Weights of a small GPT-style language model, trained from scratch on English Wikipedia: MLP 1536 GELU.
MLP neurons of a small language model. Each row is named by its layer, matrix (up: input weights; down: output weights) and neuron, and shows model dimensions 48-143. Each number is 200 + 20 x the weight over its row's rms, rounded and kept within 0 to 999.
After each neuron's rows, "fires on" lists the tokens most often at its 100 highest values on Wikipedia text that the model never trained on.

L14.up863,206,179,207,192,202,212,181,212,159,237,206,217,199,189,195,216,210,179,192,158,233,198,185,215,212,196,213,199,241,235,192,245,248,199,220,206,201,199,239,209,194,242,203,241,221,239,194,213,211,174,196,193,193,215,193,205,162,200,179,193,153,224,233,201,200,235,190,200,175,239,168,212,194,206,211,199,210,216,188,193,175,223,227,212,180,183,205,204,212,194,225,206,248,185,209,203
L14.down863,204,199,187,180,215,208,158,221,182,195,196,180,202,202,230,192,192,208,204,184,181,206,232,199,196,228,206,217,194,200,204,222,184,204,234,188,201,209,155,190,200,197,199,202,200,154,172,206,200,210,189,165,216,210,201,216,216,183,198,194,204,223,212,251,174,194,202,190,200,219,213,203,179,222,200,240,197,176,224,191,158,177,207,201,205,204,184,176,192,201,199,200,197,216,223,214
fires on: "| ", ".", "+", ". ", "−", "201"

L14.up1060,189,172,194,182,208,157,223,232,166,202,217,197,227,193,233,212,170,161,231,197,242,179,189,157,190,206,215,182,236,199,240,214,207,170,194,197,231,214,241,190,191,199,192,229,190,171,209,154,184,194,194,184,222,202,184,162,197,219,215,192,208,191,198,219,176,208,173,228,182,204,179,235,219,206,231,193,204,187,185,203,210,208,203,208,187,218,216,213,177,178,213,183,180,208,192,185
L14.down1060,156,193,186,209,175,231,176,207,214,204,177,228,208,202,209,207,193,203,195,180,212,203,212,195,170,218,199,210,201,242,230,189,177,188,171,193,202,192,191,228,192,211,172,213,204,177,170,237,220,223,202,221,217,204,196,235,261,222,202,197,222,200,179,217,196,228,217,198,189,230,212,217,203,197,202,193,204,214,229,209,214,177,194,194,216,166,189,194,197,232,204,180,231,204,205,223
fires on: "al", "d", "ill", "-", "ath", "Al"

L13.up224,194,226,226,207,180,208,204,169,189,180,182,187,216,194,170,223,213,201,216,228,196,203,224,199,173,180,207,197,143,209,199,218,151,231,190,194,212,194,179,200,228,200,181,232,167,211,214,233,198,232,156,210,222,197,233,202,233,211,230,227,192,158,244,186,216,194,179,218,221,209,184,197,198,230,238,210,198,219,211,202,194,173,209,196,233,203,207,173,198,217,202,170,187,180,197,169
L13.down224,207,227,201,196,206,207,182,215,200,155,187,199,203,178,200,228,239,236,206,210,198,230,231,213,189,216,188,217,185,211,217,212,169,216,199,206,226,222,201,162,176,156,197,197,227,197,183,187,214,194,170,198,181,236,200,218,221,212,197,205,198,214,185,206,221,211,267,188,188,180,210,174,202,211,235,183,135,206,208,151,221,200,205,184,214,196,185,214,227,199,241,192,200,230,174,220
fires on: "i", "ti", "e", "E", "one"

L7.up566,248,204,215,208,183,234,205,235,164,197,197,172,217,209,189,206,149,189,195,213,256,236,224,203,183,200,223,167,233,198,185,187,195,163,238,196,200,214,166,228,219,213,201,171,188,216,195,216,207,202,228,193,199,187,181,193,206,188,203,227,185,203,189,178,228,186,214,220,182,203,182,206,198,219,184,210,223,222,197,230,191,193,200,234,197,236,194,209,196,209,231,212,202,186,193,191
L7.down566,187,220,190,215,227,197,199,194,214,204,198,212,188,205,176,172,254,189,226,207,186,181,208,178,233,207,192,218,195,195,219,187,216,191,180,210,234,200,205,219,188,186,189,232,217,203,198,176,197,172,201,182,168,171,218,218,163,161,176,228,218,202,218,196,206,179,186,206,174,177,236,192,222,173,166,169,162,250,175,157,207,172,220,219,200,206,229,192,198,219,178,174,210,220,186,193
fires on: "(", ", ", "a ", "an "

L13.up54,214,190,213,195,193,170,161,191,193,193,216,196,199,200,197,216,204,206,209,190,213,185,225,184,192,202,208,205,190,226,195,198,217,187,196,214,211,213,194,182,214,181,259,192,195,195,170,222,191,193,219,204,159,188,201,227,214,174,198,202,188,221,173,169,222,189,213,199,190,251,185,208,214,212,159,195,192,194,159,202,207,209,208,184,201,219,236,198,176,174,214,202,262,180,213,205
L13.down54,219,184,195,211,205,191,204,168,171,177,207,211,200,184,223,230,192,194,222,220,188,237,217,221,196,193,200,196,227,172,229,205,178,193,215,201,221,206,190,168,191,203,234,173,204,201,175,182,189,191,164,187,194,206,196,179,216,214,219,228,220,215,185,203,214,208,191,198,194,203,202,226,187,209,201,202,171,202,157,195,184,214,235,191,184,187,203,170,168,207,206,182,216,161,190,195
fires on: "US ", "o", "Jo", "Mo", "u", "Mi"

L14.up606,166,208,210,184,193,171,187,188,213,208,193,200,224,200,243,182,177,170,199,158,211,212,223,191,232,228,214,182,205,215,220,197,172,188,196,188,212,185,208,206,166,213,237,195,181,198,186,163,218,202,209,198,200,161,226,211,195,219,206,232,199,259,188,229,211,209,215,209,191,219,178,180,230,188,205,194,220,190,171,222,221,192,213,195,194,224,231,213,200,232,186,162,175,182,221,159
L14.down606,212,223,205,196,200,225,188,173,206,195,208,212,197,175,221,219,196,162,179,228,181,188,174,217,175,197,151,173,174,209,188,183,218,182,165,202,180,210,231,200,204,204,229,235,227,201,206,201,196,159,192,207,219,183,209,184,194,206,202,179,190,174,209,207,230,230,223,170,190,192,247,162,189,204,173,233,191,223,192,201,240,246,180,221,191,222,199,213,226,232,199,190,224,220,236,197
fires on: "A", "-", "pro"

L8.up1112,215,193,196,170,177,213,171,206,166,161,203,199,251,206,182,187,201,233,183,203,225,189,227,218,222,186,247,168,216,226,191,194,197,191,181,188,218,220,169,182,210,207,201,217,224,221,244,233,182,221,202,184,195,200,241,201,192,235,216,182,178,190,231,175,216,203,192,234,200,235,218,206,199,167,216,209,196,214,201,225,216,187,172,215,212,223,210,203,202,221,195,202,198,209,196,202
L8.down1112,218,226,226,228,232,255,181,215,188,168,179,207,217,151,203,203,170,182,200,230,207,168,228,216,221,187,167,193,199,203,192,201,228,176,247,224,202,214,226,214,208,199,201,212,204,199,194,192,171,192,199,195,165,181,193,154,199,169,199,216,155,200,218,181,217,211,144,182,198,186,204,206,212,179,190,200,208,212,184,189,203,173,191,210,205,195,191,186,209,210,186,174,207,211,199,216
fires on: "in ", ", ", "January "

L14.up911,201,187,208,190,194,187,174,212,205,233,260,185,214,207,173,200,213,203,177,169,189,203,170,227,220,212,212,220,183,231,218,250,216,201,191,192,183,236,223,219,201,206,213,218,211,192,219,226,204,192,202,201,203,213,234,204,212,211,197,237,186,214,218,192,165,169,166,230,178,200,193,178,202,220,187,219,218,208,191,199,178,195,200,182,221,212,198,234,207,164,227,194,182,183,179,195
L14.down911,216,207,192,195,215,201,178,179,183,243,202,237,229,213,196,189,229,185,177,216,229,192,224,212,198,219,208,206,196,215,179,187,211,216,209,243,213,205,224,203,189,204,191,196,202,200,211,234,195,201,212,228,224,181,177,211,244,210,180,199,202,205,150,215,197,188,211,193,202,201,198,192,177,213,193,192,208,204,227,238,185,176,174,206,222,196,194,214,174,217,184,204,188,220,202,158
fires on: ". ", "\"", "). ", "| ", "s ", "- "

L8.up484,151,229,179,204,215,239,183,217,158,202,189,226,205,173,191,188,211,196,218,201,248,205,218,202,235,193,178,163,181,178,192,194,202,219,184,211,265,221,166,188,216,189,180,195,203,181,197,178,187,198,193,202,202,218,224,198,205,230,214,175,188,225,226,217,217,196,175,197,219,202,200,172,208,164,200,186,178,203,165,183,227,152,196,208,181,229,222,212,184,209,163,162,187,194,189,211
L8.down484,230,245,154,213,159,190,186,234,250,203,179,203,230,160,224,203,216,186,199,180,191,174,203,205,201,215,224,221,194,196,189,198,184,171,187,202,177,210,205,196,225,190,223,214,194,217,176,206,198,226,181,179,217,207,212,193,219,211,178,213,185,181,195,201,191,158,184,158,181,209,196,205,174,202,182,233,197,225,205,153,202,219,191,192,211,206,205,178,217,189,207,188,210,206,187,187
fires on: "it", "in ", "l", "k", "February ", "n"

L13.up371,199,196,179,169,162,205,207,217,172,168,195,170,177,184,184,190,180,186,175,198,231,160,210,206,180,229,203,187,185,222,199,221,219,201,216,221,174,195,210,181,186,209,223,191,223,221,177,202,224,201,191,177,182,232,190,231,183,220,214,221,146,196,196,195,198,242,203,179,215,191,178,177,193,196,196,224,192,193,201,202,171,251,193,213,184,215,238,203,192,204,187,209,208,211,203,207
L13.down371,178,182,207,216,225,193,210,210,173,207,192,201,226,177,212,238,204,238,257,192,219,171,166,208,195,216,202,197,213,155,201,168,198,229,204,172,211,171,191,228,186,194,202,198,163,193,194,206,182,229,232,200,210,198,216,162,214,185,206,248,178,202,188,203,256,190,212,223,185,186,213,179,191,187,211,200,193,181,220,199,190,174,191,234,177,184,186,193,200,233,213,205,185,247,184,186
fires on: "| ", ",", ".", "have "

L14.up115,223,206,188,188,198,155,230,213,186,178,190,208,220,177,206,176,176,173,208,220,198,204,179,144,218,196,249,218,213,203,191,198,211,216,191,192,213,201,197,228,194,202,200,171,186,229,214,152,229,201,226,213,213,181,182,197,197,213,185,212,193,187,198,211,200,220,202,211,200,198,182,215,215,201,247,214,214,227,219,198,202,242,178,187,195,217,199,167,184,207,189,207,208,173,247,166
L14.down115,207,194,208,198,203,205,207,193,215,188,216,193,200,171,193,197,186,220,200,221,229,237,213,159,195,209,197,216,208,212,205,179,196,171,235,188,239,205,174,191,204,180,203,231,209,216,242,259,184,215,211,204,174,193,216,210,205,165,232,175,187,213,158,207,227,173,215,212,193,196,211,191,173,216,189,197,229,211,224,197,222,201,183,212,195,194,184,210,203,207,225,205,185,198,192,199
fires on: "P", "H", "S", "exp", "resp", "ard "

L7.up1380,196,181,190,213,213,184,195,194,176,188,174,230,218,211,213,215,192,228,191,211,201,210,242,203,229,180,181,199,184,202,196,218,196,205,199,220,206,215,181,157,229,210,189,186,204,210,180,219,156,217,199,217,165,212,224,196,193,233,203,188,204,181,187,192,197,178,211,205,183,223,180,200,205,203,223,198,181,213,179,196,186,194,176,239,180,235,199,190,178,199,209,217,209,213,206,159
L7.down1380,189,268,185,175,231,188,180,207,232,195,183,214,176,191,207,175,215,208,198,216,201,191,182,212,213,227,174,222,196,205,175,158,225,206,221,225,212,198,207,203,211,200,181,236,189,204,189,191,171,225,189,190,192,200,198,215,157,201,191,190,222,230,194,213,231,188,188,197,204,182,198,190,188,201,188,241,192,198,188,172,203,179,214,207,207,241,211,201,193,179,204,161,215,206,208,214
fires on: ", ", "and ", "(", "to ", "in ", "| "

L7.up1000,195,204,176,178,197,211,188,172,205,207,208,212,204,213,199,205,183,183,179,199,220,189,174,212,199,206,215,202,191,205,206,253,189,202,201,202,188,240,230,185,229,215,170,202,158,183,191,197,182,202,211,220,205,239,225,245,202,176,200,217,213,215,171,235,204,183,208,164,186,226,191,221,174,200,201,207,206,201,203,162,189,183,205,215,218,170,204,146,237,201,199,197,203,222,185,213
L7.down1000,193,199,181,198,202,213,184,185,181,169,197,215,176,242,213,211,192,224,185,226,150,196,220,186,260,202,210,202,224,193,184,193,180,207,171,210,186,189,222,198,194,225,185,208,215,199,192,170,165,193,216,203,222,180,195,205,191,211,199,185,230,213,199,209,183,172,213,186,197,215,160,187,208,214,193,208,186,210,201,229,217,204,209,217,206,189,177,248,188,193,192,227,184,211,226,193
fires on: "de ", "and ", "& ", "or ", "et ", "•"

L8.up1464,202,221,199,220,204,193,187,188,166,193,195,204,187,215,189,174,200,184,225,187,207,207,217,183,195,206,211,187,195,217,199,177,203,203,208,190,188,189,185,181,196,219,223,193,194,216,214,274,194,203,178,213,181,245,217,201,220,215,200,164,201,185,197,196,182,181,206,234,199,188,177,192,212,192,226,195,207,195,200,215,169,155,230,182,210,216,209,205,243,199,204,192,200,194,227,191
L8.down1464,175,187,185,201,179,189,184,165,210,209,240,209,202,176,189,196,226,205,220,150,215,209,178,180,210,202,233,221,192,176,201,199,209,178,221,211,229,222,210,216,218,195,170,230,221,222,208,184,196,217,191,184,169,199,223,224,181,214,232,191,208,224,201,180,190,208,170,195,198,165,210,201,212,217,189,188,163,211,189,191,181,183,184,198,210,181,197,188,240,189,202,211,212,193,220,211
fires on: "w", "langu", "i", "e", "ep", "W"

L14.up349,206,202,184,199,206,187,219,212,222,208,223,166,194,200,193,201,167,205,227,175,191,216,218,160,214,227,196,198,212,212,149,199,183,212,184,178,217,186,196,217,193,205,175,180,161,214,183,203,203,182,204,195,197,201,210,199,214,209,166,210,152,186,186,188,191,227,193,193,175,197,194,222,186,217,215,189,208,222,206,192,204,208,172,165,227,203,180,181,207,199,193,208,207,215,233,214
L14.down349,193,186,203,183,199,203,237,221,187,216,244,191,176,189,214,215,238,149,238,213,201,198,177,184,175,174,200,213,231,229,204,194,216,230,177,201,193,170,171,212,209,159,215,198,224,205,206,186,204,152,214,170,189,209,213,215,185,173,178,198,219,183,202,213,223,199,201,159,182,202,195,191,190,244,224,238,206,233,222,204,222,207,198,181,197,182,213,162,218,238,186,204,167,194,194,230
fires on: "h", "H", "P", "N", "ex"